{
  "n_layer": 15,
  "d_model": 256,
  "n_head": 2,
  "n_kv_head": 2,
  "head_dim": 128,
  "d_mlp": 768,
  "vocab_size": 2048,
  "activation": "geglu",
  "norm": "rmsnorm",
  "norm_place": "peri",
  "norm_eps": 1e-06,
  "positions": "rope",
  "rope_base": 10000.0,
  "rope_fraction": 1.0,
  "qk_norm": true,
  "attn_scale": 0.103,
  "bias": "none",
  "tie_embeddings": true,
  "parallel_block": false,
  "extras": ["capped logits"],
  "init": "uniform",
  "init_std_qkv": 0.026,
  "init_std_o": 0.00475,
  "init_std_up": 0.026,
  "init_std_down": 0.00274,
  "optimizer": "ademamix",
  "lr": 0.000613,
  "lr_mult_qkv": 0.5,
  "beta1": 0.9,
  "lr_head": 0.00952,
  "warmup_steps": 305,
  "schedule": "wsd",
  "decay_fraction": 0.941,
  "decay_shape": "linear",
  "final_lr_fraction": 0.0,
  "batch_tokens": [16384, 32768, 49152],
  "seq_len": 128,
  "doc_mask": false,
  "train_tokens": 338600000,
  "steps": 10455,
  "dataset": "wikipedia_en"
}
MLP neurons of a small language model. Each row is named by its layer, matrix (gate and up: input weights; down: output weights) and neuron, and shows model dimensions 128-255. Each number is 50 + 12 x the weight over its row's rms, rounded and kept within 0 to 99. A neuron's up and down rows have the sign that makes its largest values positive.
A block is one neuron, or neurons of one layer that tend to fire together. Before each block is what it responds to, as a language model described it from the Wikipedia text at the highest values.

Responds to: Word-internal letter t
L2.gate151:72 51 50 59 56 56 24 63 40 45 52 52 67 55 31 55 55 63 45 69 33 52 47 37 51 52 57 31 60 49 64 40 54 33 64 51 70 41 48 49 61 48 48 56 42 50 42 58 57 49 39 46 49 42 65 59 23 54 34 51 36 40 29 54 40 56 51 51 30 45 42 58 33 40 55 35 64 46 58 59 56 55 52 48 50 47 52 45 46 59 57 51 64 43 42 31 35 46 41 73 59 34 51 24 53 53 56 37 30 57 68 51 31 30 53 30 45 56 55 39 57 61 50 57 49 44 46 59
L2.up151:64 39 43 57 40 57 37 50 47 37 79 51 60 75 29 47 62 48 50 47 32 24 58 43 56 49 46 50 42 39 49 47 51 41 41 44 57 27 48 42 61 43 59 41 47 44 45 64 82 49 44 31 48 61 57 60 35 48 34 42 45 43 42 49 34 54 72 50 48 41 30 48 51 54 53 19 48 54 52 53 38 46 63 47 39 37 54 41 48 77 46 37 60 71 47 34 34 52 43 55 45 44 60 50 26 46 61 40 27 63 54 61 41 49 50 46 66 39 34 40 61 51 59 51 34 45 44 62
L2.down151:29 50 70 39 33 58 60 49 53 47 58 35 52 63 37 34 64 37 49 45 57 47 54 68 65 42 48 52 40 56 37 50 57 38 35 48 41 48 40 26 60 45 54 61 56 72 62 37 56 41 54 55 73 41 49 45 60 47 51 48 56 45 61 40 55 51 45 57 66 52 47 36 62 69 48 58 57 39 49 48 44 61 47 52 49 64 46 63 56 53 49 58 36 43 51 22 55 44 64 44 33 52 48 70 59 42 53 52 47 50 44 37 67 44 45 66 67 42 51 51 48 32 45 45 37 50 55 36
L2.gate286:57 31 42 56 45 42 57 48 48 39 43 56 17 32 43 55 54 46 65 62 47 42 52 68 46 53 55 44 54 53 59 47 67 36 54 76 86 82 54 50 56 39 49 40 33 59 54 83 63 48 37 36 53 52 46 39 38 56 42 49 54 41 55 73 36 47 50 34 45 55 44 51 31 53 71 30 62 49 49 31 40 57 53 34 42 53 47 46 45 79 55 57 37 55 54 51 48 54 39 57 52 44 47 26 37 42 34 53 53 76 47 37 54 42 30 50 51 63 49 62 65 61 48 46 56 46 62 71
L2.up286:56 77 46 35 55 42 41 67 39 44 60 62 43 61 72 62 57 55 41 56 42 44 41 54 35 59 52 36 43 52 60 66 47 36 38 35 34 62 45 52 58 37 68 30 44 49 68 62 34 43 52 68 56 75 60 72 60 55 59 60 68 46 50 47 59 51 38 31 49 36 50 73 37 49 52 47 40 51 67 37 46 47 60 50 50 41 43 29 87 61 65 61 60 65 53 57 54 31 67 42 45 65 67 43 71 55 46 28 37 39 53 63 23 50 61 40 70 59 58 34 57 57 46 47 57 57 57 73
L2.down286:57 55 30 44 66 63 49 48 51 54 35 39 51 48 47 39 55 47 60 54 65 36 73 22 55 58 48 62 38 64 39 53 41 43 41 81 41 53 52 50 52 58 34 39 55 45 41 34 55 47 69 29 57 79 46 42 63 47 36 54 57 50 45 53 36 49 52 52 49 65 39 47 72 53 42 75 37 54 55 56 54 54 58 42 50 42 75 82 46 47 38 27 74 42 47 53 52 52 60 72 61 45 72 50 47 57 51 60 71 40 54 55 67 58 49 48 53 60 56 47 61 40 60 33 78 64 43 39
L2.gate438:43 49 35 71 43 57 55 63 46 49 67 67 41 38 40 44 66 70 68 56 53 55 71 66 35 65 52 53 66 38 50 41 74 53 72 29 45 50 49 60 57 33 56 72 35 56 57 66 39 53 52 19 47 45 56 50 51 56 55 38 66 65 34 38 35 34 52 62 49 30 68 46 52 53 37 45 49 72 44 52 55 50 52 54 52 59 56 52 64 58 70 42 53 70 58 78 68 53 43 52 41 77 50 56 54 53 55 50 61 78 60 29 65 44 60 60 51 67 54 52 63 45 37 57 40 61 36 42
L2.up438:34 52 61 50 51 50 78 61 44 51 58 36 15 60 56 55 58 71 31 57 60 67 67 54 64 48 63 63 38 63 51 51 44 44 42 38 61 59 58 41 72 66 49 53 38 60 51 59 29 29 42 51 47 47 33 51 63 34 42 53 36 57 64 39 43 49 51 59 53 41 71 43 57 26 34 53 38 49 63 55 69 57 65 52 30 31 58 46 54 51 49 48 46 33 47 41 56 51 75 61 57 75 59 62 44 47 32 14 53 43 48 51 51 47 49 53 62 57 53 55 77 20 49 56 55 50 47 38
L2.down438:64 53 53 39 56 44 32 36 60 60 35 41 70 69 54 46 41 25 35 51 38 19 36 50 59 43 41 40 41 61 43 58 60 43 24 64 44 41 44 47 41 50 48 40 72 30 32 41 61 50 42 81 51 72 53 42 43 58 50 70 36 43 50 60 58 68 32 37 58 72 28 57 51 45 73 67 60 40 43 57 54 53 40 49 59 62 34 50 34 53 31 58 43 52 52 23 32 73 49 63 44 26 53 43 49 41 39 61 32 51 53 58 45 36 64 30 46 32 46 56 46 57 56 36 57 44 70 78
L2.gate522:29 42 67 37 43 45 63 59 38 58 60 62 40 52 35 48 66 70 52 34 37 46 65 47 48 49 63 55 54 60 48 58 53 57 47 47 46 40 46 58 63 37 52 41 48 50 24 39 30 31 62 48 32 52 42 83 57 41 49 22 60 35 61 43 33 43 49 50 58 51 48 42 84 36 50 49 42 61 69 45 51 55 64 66 37 52 43 43 59 37 58 54 57 51 49 62 56 41 39 41 60 55 58 63 41 38 44 29 49 50 55 37 45 31 47 85 44 40 43 83 66 50 53 63 47 44 44 62
L2.up522:66 44 47 63 44 71 42 62 28 19 27 46 29 53 68 56 45 59 54 53 84 40 72 66 47 31 63 35 48 46 59 52 54 41 57 40 58 39 58 53 52 29 60 50 42 57 62 66 40 30 61 45 53 40 39 58 48 41 18 38 51 68 51 56 36 47 54 57 53 50 51 50 49 62 58 53 53 49 60 57 50 54 61 24 52 66 74 62 63 49 53 43 37 32 68 55 45 40 50 61 83 48 34 48 65 48 69 46 56 37 41 28 55 50 51 37 52 48 46 51 49 29 42 58 45 48 46 42
L2.down522:37 46 50 39 54 33 63 36 56 83 72 57 71 47 32 34 54 49 59 58 27 53 32 44 56 56 36 64 49 54 40 44 48 53 45 51 51 59 48 54 56 69 45 52 48 38 38 36 52 70 50 48 41 52 54 39 52 56 82 62 74 37 49 41 69 57 42 33 42 53 45 35 51 36 53 51 50 62 38 44 51 42 34 66 50 38 25 39 34 51 48 65 74 62 33 40 51 62 50 34 19 62 72 52 40 50 31 49 42 65 61 61 39 62 38 58 52 49 53 52 58 66 66 41 50 57 50 61

Responds to: Table row start
L10.gate4:35 49 38 68 24 59 48 40 53 65 69 37 43 33 57 35 57 35 79 33 39 36 44 60 89 41 68 41 47 49 51 38 31 73 54 48 53 47 58 41 48 46 37 61 68 31 60 48 54 55 46 43 48 41 58 27 53 70 18 42 49 37 27 58 43 29 65 32 50 54 37 52 45 54 56 58 51 47 50 56 50 47 17 53 59 43 56 62 44 50 57 23 57 50 48 48 44 53 42 70 37 40 51 46 45 59 42 66 44 41 61 40 48 54 39 52 31 37 40 52 44 53 53 22 44 37 62 63
L10.up4:44 47 51 45 83 44 45 45 57 46 31 58 46 55 57 40 44 78 55 42 59 35 62 58 71 66 66 74 43 54 67 63 32 29 58 41 58 52 64 57 53 56 37 47 73 58 74 43 33 85 46 46 58 57 59 44 42 46 56 43 39 69 43 50 45 54 53 54 57 37 44 45 66 42 56 66 76 55 37 56 37 56 54 61 32 39 42 40 68 48 33 39 51 28 60 53 64 46 46 46 74 63 50 64 67 40 64 51 27 51 39 49 70 46 56 12 65 75 39 57 27 62 69 53 45 39 59 44
L10.down4:69 65 50 56 40 63 55 47 44 62 43 33 39 52 59 44 31 67 55 44 42 39 43 43 39 48 64 34 60 37 39 33 70 51 48 58 47 53 50 49 62 35 50 56 52 69 53 62 55 28 67 47 53 43 65 52 38 50 63 53 52 46 57 68 28 62 51 39 53 60 68 61 40 65 18 41 61 54 69 48 60 59 54 58 36 27 62 51 37 57 55 46 42 44 52 57 44 51 45 59 45 28 35 49 33 26 57 46 60 51 38 57 52 51 46 68 21 33 72 58 59 30 28 40 43 37 51 32
L10.gate7:48 66 48 38 55 46 34 38 55 21 44 42 35 74 37 58 49 68 49 60 33 47 48 44 48 55 51 32 55 41 50 59 51 49 55 44 42 56 53 57 60 53 39 53 54 43 57 56 58 57 42 38 41 49 25 55 30 53 65 48 63 34 50 76 48 47 34 56 26 49 57 47 36 44 61 38 71 37 47 27 64 31 72 64 54 68 41 50 42 32 61 29 59 48 48 49 63 59 34 58 54 55 49 31 44 30 56 53 34 39 28 61 48 72 43 67 56 63 53 69 45 41 75 51 37 38 80 78
L10.up7:53 46 52 46 38 63 50 39 26 34 76 65 52 74 57 52 39 54 51 42 40 48 46 48 41 14 62 54 52 66 43 49 62 51 65 48 57 51 16 57 39 59 68 73 66 44 46 43 54 46 54 43 25 55 37 42 34 51 49 60 45 38 64 55 45 16 29 41 61 42 51 57 35 54 60 63 50 66 50 33 41 47 42 57 46 52 66 63 48 47 53 62 54 51 44 57 35 51 62 53 38 38 60 67 37 34 40 50 49 32 59 42 53 48 60 47 64 59 65 57 58 53 40 61 69 79 53 55
L10.down7:62 38 46 39 60 59 31 64 59 45 41 40 62 44 51 61 46 57 46 22 45 57 45 87 61 56 59 59 62 45 61 32 45 54 59 31 38 40 47 49 36 36 55 70 51 52 63 51 56 59 47 49 57 37 58 30 44 34 74 44 33 58 62 47 54 58 50 63 57 55 72 44 47 43 54 54 72 53 52 50 14 59 48 37 36 52 41 23 29 76 54 51 54 66 48 48 53 68 24 58 52 60 35 46 62 59 79 49 23 66 48 66 46 42 40 48 43 36 37 58 42 63 41 56 76 56 61 58
L10.gate558:73 47 48 60 62 55 53 45 47 53 52 54 58 53 63 48 28 68 59 70 52 35 49 54 47 38 56 54 65 56 57 55 49 61 69 55 55 63 36 63 43 34 77 23 33 28 73 70 78 40 44 29 34 59 41 49 45 65 63 45 44 42 48 43 59 34 66 38 57 29 47 40 54 54 80 39 60 52 54 49 41 57 65 52 71 56 64 45 43 50 52 38 28 53 43 47 41 40 76 52 46 56 26 55 54 48 68 48 73 40 41 51 48 61 30 43 65 48 54 49 35 75 35 43 46 40 59 53
L10.up558:41 73 38 61 52 44 52 47 39 54 61 74 42 49 69 56 45 48 44 60 58 61 35 55 34 37 83 40 51 64 57 47 57 60 75 42 43 61 36 41 67 51 47 63 31 32 43 32 57 41 50 48 55 44 50 44 42 33 59 49 41 40 48 56 43 50 66 53 56 54 65 78 37 52 46 66 33 61 44 33 51 64 57 59 39 49 62 71 42 39 49 48 41 37 34 59 48 48 46 42 58 48 42 49 56 53 64 52 39 44 54 53 36 53 45 46 53 56 46 52 64 57 54 56 42 48 56 82
L10.down558:37 60 25 52 35 39 54 44 43 56 70 59 43 27 53 55 44 54 52 34 44 47 26 45 28 18 59 48 57 60 58 32 42 50 59 58 48 46 42 53 57 43 39 55 45 66 52 38 52 46 52 60 61 40 60 12 41 38 49 54 50 60 49 43 52 55 51 46 51 64 56 78 40 71 44 56 41 58 27 47 54 62 63 64 39 48 48 50 47 42 49 55 61 57 64 63 38 62 22 44 56 54 51 36 60 51 58 56 38 51 57 62 43 91 48 64 35 59 50 75 58 44 30 45 62 57 47 66
L10.gate720:39 45 67 56 26 50 62 48 31 61 53 59 31 44 68 32 30 59 53 79 43 35 66 43 52 37 55 42 60 42 75 51 55 54 55 55 61 35 35 39 55 38 46 51 62 44 79 62 54 75 28 54 56 45 64 23 39 48 56 64 58 23 47 68 41 30 40 28 45 51 42 47 54 76 51 49 32 54 48 53 59 42 63 67 53 39 48 43 52 58 47 55 36 47 52 64 40 65 42 31 50 68 30 35 59 46 52 60 37 45 49 62 62 49 48 44 76 63 66 66 39 43 55 49 49 57 61 70
L10.up720:52 59 61 59 46 36 49 45 72 48 68 51 61 61 40 32 56 46 61 50 26 36 35 58 34 52 51 22 53 41 41 53 32 48 38 48 55 41 45 45 60 30 46 55 62 44 50 57 48 47 53 48 37 55 51 46 49 43 52 52 61 26 41 55 51 39 76 41 61 78 40 51 38 61 46 35 57 48 50 43 47 53 28 33 31 49 69 38 38 70 49 18 67 59 53 36 56 43 43 50 56 45 35 64 46 43 29 48 49 24 51 39 47 57 52 42 33 46 46 61 51 72 52 30 46 42 72 57
L10.down720:70 35 41 41 53 57 42 51 45 49 43 47 23 25 49 44 57 51 54 50 43 52 44 60 52 57 53 53 10 43 75 47 38 78 68 52 53 69 63 46 51 61 55 32 61 68 43 37 67 46 56 74 50 38 53 40 48 51 40 47 31 29 58 58 54 58 58 39 44 34 62 51 40 44 40 62 33 35 54 63 37 39 60 33 46 66 56 24 59 50 40 48 40 63 45 39 53 37 67 61 54 56 75 59 62 44 56 60 63 67 46 60 62 54 47 66 53 63 53 34 56 12 41 46 57 45 40 56

Responds to: Mid-word split t fragment
L3.gate477:28 17 45 49 48 50 53 39 31 55 34 37 56 44 47 42 49 75 58 62 51 50 64 72 49 67 48 48 42 46 41 58 57 30 78 44 61 47 52 23 70 58 47 60 40 34 69 56 49 48 29 29 45 66 40 26 32 38 65 64 63 62 45 41 38 44 55 48 53 39 48 49 45 54 56 47 57 50 58 63 60 49 59 65 39 58 58 47 50 38 38 33 47 57 47 32 49 58 44 70 57 64 66 48 46 44 33 38 58 57 53 56 45 43 60 38 41 54 69 61 54 36 39 37 36 45 67 53
L3.up477:65 50 42 55 40 53 51 54 39 29 58 59 51 49 50 87 38 52 52 36 50 55 70 70 53 49 57 72 49 62 48 57 70 65 51 37 51 45 54 47 55 44 48 49 45 46 52 60 44 47 45 43 42 56 34 47 58 48 55 60 63 38 59 57 50 50 57 39 67 38 54 17 47 35 61 46 40 54 46 37 43 33 46 70 59 55 36 49 35 47 31 42 63 59 47 63 68 61 47 52 27 38 74 76 55 75 41 40 51 51 75 39 50 55 59 56 59 52 53 48 44 33 53 55 38 35 66 60
L3.down477:46 52 58 43 48 47 47 48 61 61 60 51 53 53 55 34 66 44 36 54 48 27 32 27 45 19 61 42 46 34 48 38 52 56 50 57 42 65 39 50 32 52 59 48 63 58 41 44 43 72 59 65 51 48 55 61 55 52 43 30 36 55 46 47 64 72 38 61 53 66 56 58 64 44 73 70 37 50 46 50 56 39 33 40 58 43 41 40 44 45 49 35 36 56 59 41 29 42 43 20 68 44 30 49 43 31 70 64 54 57 32 46 59 53 45 60 52 54 42 66 62 44 48 50 54 54 37 47

Responds to: Capital J/M word starts
L2.gate88:43 50 36 58 45 64 47 78 56 46 58 40 58 51 40 59 26 69 53 63 61 40 32 69 59 40 41 51 57 60 55 48 55 42 63 44 49 70 78 40 59 56 38 52 59 45 75 60 44 80 63 42 63 35 59 53 36 55 60 72 48 71 31 53 74 42 39 66 57 45 60 44 57 49 38 54 46 42 51 54 44 52 83 42 60 36 48 45 54 45 50 55 52 27 43 50 57 47 30 40 50 34 59 51 74 53 52 62 31 54 40 58 47 42 32 24 54 36 52 36 56 39 42 51 29 54 42 48
L2.up88:45 54 38 43 61 61 63 52 46 47 49 47 51 38 72 66 63 48 64 42 61 76 37 74 48 43 41 54 39 32 44 44 36 55 50 58 47 78 50 44 58 60 33 27 56 59 57 59 36 46 38 35 46 40 57 30 38 46 58 60 40 54 64 55 68 76 44 24 59 69 64 74 41 37 53 44 60 56 62 70 58 49 51 52 33 25 69 59 45 57 32 26 40 36 67 49 53 47 74 57 32 56 50 44 44 53 59 56 39 59 40 46 49 80 59 51 33 25 69 51 56 56 52 49 59 69 54 45
L2.down88:53 60 55 58 58 61 54 67 59 50 60 45 59 52 50 53 32 62 59 46 41 22 48 74 63 26 56 53 38 65 36 54 34 33 51 53 51 58 78 49 83 28 57 50 55 45 63 52 49 85 63 33 71 24 50 52 26 55 54 64 54 81 48 54 65 45 24 79 47 49 39 49 56 40 29 73 45 42 52 57 39 34 58 61 57 47 50 50 71 44 48 46 50 34 62 46 53 43 42 34 51 35 60 47 54 40 35 50 43 54 63 73 46 48 37 30 48 38 53 50 58 40 48 54 40 46 38 55
L2.gate95:43 64 66 36 60 57 57 56 31 65 57 46 58 57 44 50 50 42 63 59 71 55 50 43 65 52 47 45 62 34 50 30 48 44 47 61 65 51 38 48 48 59 39 51 49 54 60 76 44 71 26 62 49 27 57 28 68 34 47 65 99 69 32 64 70 58 70 40 58 56 56 71 51 45 47 45 56 36 54 75 49 52 55 41 69 40 49 59 51 60 53 48 62 48 50 61 50 49 72 54 26 57 54 56 67 63 60 59 42 28 51 50 36 59 47 29 53 28 58 64 60 45 55 37 36 45 45 55
L2.up95:52 36 58 47 49 60 62 57 40 69 59 44 50 43 58 51 42 47 75 66 67 36 26 56 31 51 65 50 52 36 69 72 44 35 47 62 49 52 58 50 45 51 45 48 35 46 51 60 51 73 45 45 47 29 73 40 52 32 43 61 63 60 31 43 51 32 38 59 42 47 32 53 71 45 45 52 49 44 55 62 49 30 77 55 62 45 59 53 68 42 62 34 32 54 44 74 55 53 66 60 34 37 76 64 78 49 51 62 30 30 33 64 53 56 43 37 44 41 51 65 53 63 63 50 30 48 52 56
L2.down95:55 62 65 53 49 66 59 62 38 47 46 45 66 45 52 65 55 49 68 64 55 22 40 76 49 32 46 49 50 30 50 59 48 27 39 37 56 42 55 54 59 42 56 61 45 57 60 49 74 78 73 53 56 43 53 50 47 62 31 73 53 54 26 53 64 43 27 59 46 47 49 49 51 49 01 53 43 45 35 55 52 57 63 48 61 43 48 34 60 64 34 33 53 50 57 33 46 61 45 65 41 50 66 64 45 57 53 51 39 32 48 54 40 53 45 49 45 54 54 51 49 60 47 71 31 58 50 68
L2.gate349:55 37 25 28 58 55 57 44 72 47 52 39 42 30 80 47 56 45 29 69 47 62 59 51 52 81 20 62 58 44 50 60 38 50 53 68 61 75 59 30 49 52 52 49 59 42 43 51 33 52 73 54 49 41 74 50 53 45 68 67 45 56 59 32 58 59 44 53 52 39 76 29 57 51 66 53 52 66 51 41 49 25 42 33 58 81 53 46 58 49 56 54 50 45 69 66 71 54 44 40 44 49 49 42 55 48 49 58 66 54 43 40 50 69 61 25 46 58 59 36 50 53 52 41 65 43 52 33
L2.up349:59 49 51 59 47 34 50 66 38 52 46 56 68 40 61 60 28 74 42 48 60 65 44 51 39 58 66 68 38 59 29 64 30 42 56 50 46 49 55 71 74 29 65 29 58 44 39 49 51 58 68 35 54 51 45 38 43 25 66 49 50 47 73 43 54 64 31 56 69 64 75 39 32 45 33 58 44 49 65 63 55 43 77 38 38 57 56 44 38 55 37 52 48 59 60 44 52 41 49 38 68 43 59 68 50 52 53 51 38 34 33 46 49 60 27 42 59 43 35 47 58 63 52 43 77 46 40 41
L2.down349:40 60 38 71 55 50 55 46 56 45 45 64 63 49 33 33 52 62 66 36 62 59 52 37 35 23 60 44 61 60 45 62 61 44 69 45 55 34 24 53 72 39 57 48 65 72 59 56 44 37 66 28 57 55 57 39 34 55 40 60 41 77 30 58 50 51 55 43 50 51 49 56 40 38 41 71 75 45 53 55 57 49 61 45 60 44 59 81 42 38 32 50 55 61 55 40 57 52 46 28 60 38 42 44 28 48 48 43 41 64 71 68 40 49 53 49 59 41 41 53 61 54 60 53 45 24 57 56
L2.gate530:55 82 35 45 65 50 49 51 67 60 52 60 82 52 66 53 49 56 59 58 57 56 48 69 53 54 38 44 62 37 50 53 43 35 40 58 60 62 67 31 34 64 46 50 39 15 51 55 39 52 62 28 45 38 60 41 54 36 36 64 49 52 52 47 52 48 56 54 41 52 58 83 54 39 63 39 69 24 65 44 73 46 26 48 66 49 65 56 38 50 32 60 53 43 44 23 46 48 34 51 68 40 52 20 54 42 44 40 33 51 64 62 54 50 70 39 55 28 35 34 57 52 28 53 54 59 49 42
L2.up530:48 88 43 68 44 40 51 50 45 52 49 46 70 50 56 65 54 75 36 55 58 59 50 41 61 52 47 57 30 50 66 65 44 39 58 52 33 76 27 68 27 58 61 46 49 59 46 37 59 63 44 36 52 51 53 26 42 51 50 56 63 40 50 50 69 50 61 46 50 54 46 66 61 33 42 34 46 61 65 53 69 54 64 42 49 61 71 62 57 49 40 52 57 48 33 59 62 31 36 63 34 54 40 57 64 50 42 74 68 73 72 49 48 60 69 35 46 44 56 48 27 20 37 47 49 52 32 47
L2.down530:47 57 69 52 51 50 53 27 57 50 72 38 60 65 59 69 62 59 52 45 60 38 53 51 55 39 50 71 50 81 39 71 59 39 55 40 52 67 47 53 34 50 67 50 40 54 51 54 65 46 32 40 63 44 50 40 10 39 38 57 57 56 44 66 64 44 47 48 46 40 42 59 68 39 41 42 43 55 54 56 38 49 49 52 38 67 41 44 63 42 52 40 41 44 61 52 67 44 46 73 59 47 42 55 36 42 50 76 86 62 61 33 39 61 34 42 65 46 54 30 62 65 55 52 41 27 48 62

Responds to: Word-initial M fragments
L3.gate687:56 52 58 48 46 41 65 51 57 35 46 68 40 51 49 43 41 55 79 69 53 39 56 53 50 41 55 44 20 35 45 66 31 48 49 59 53 72 41 58 28 42 47 48 68 50 60 65 43 62 68 52 57 56 67 49 33 31 39 55 48 43 47 59 48 45 59 44 56 47 53 63 42 38 48 34 54 42 41 55 49 63 33 68 54 38 72 50 25 75 44 44 45 30 49 51 47 55 49 58 29 45 61 70 62 64 46 57 48 56 32 53 43 37 42 55 44 26 65 73 58 60 59 46 41 59 51 70
L3.up687:54 71 76 35 62 52 44 46 57 52 66 32 51 57 42 34 33 30 64 45 51 66 49 63 58 51 56 46 69 46 42 35 46 36 46 50 40 42 50 46 37 52 64 46 35 34 61 53 63 58 68 43 63 66 50 34 27 53 39 20 53 70 64 55 51 74 34 50 48 54 36 67 54 49 46 47 53 56 64 67 87 46 71 42 53 36 56 61 20 48 35 41 46 33 57 53 51 49 61 44 47 54 45 59 72 32 36 53 36 43 56 55 53 59 64 44 41 44 58 53 64 59 54 50 57 50 58 35
L3.down687:53 50 46 53 64 60 43 33 50 50 43 34 75 49 33 62 45 53 75 58 58 51 64 53 23 50 53 64 52 34 54 66 61 69 63 41 56 48 45 52 57 54 47 42 50 59 64 51 69 54 45 42 53 41 59 58 29 48 49 84 34 62 37 67 65 46 58 56 51 50 60 56 68 31 40 56 35 26 35 37 32 48 56 54 50 44 50 58 48 47 66 48 38 51 53 51 65 67 51 43 55 67 65 60 57 66 42 51 47 54 56 44 23 44 56 48 43 39 64 68 52 49 44 71 50 59 35 45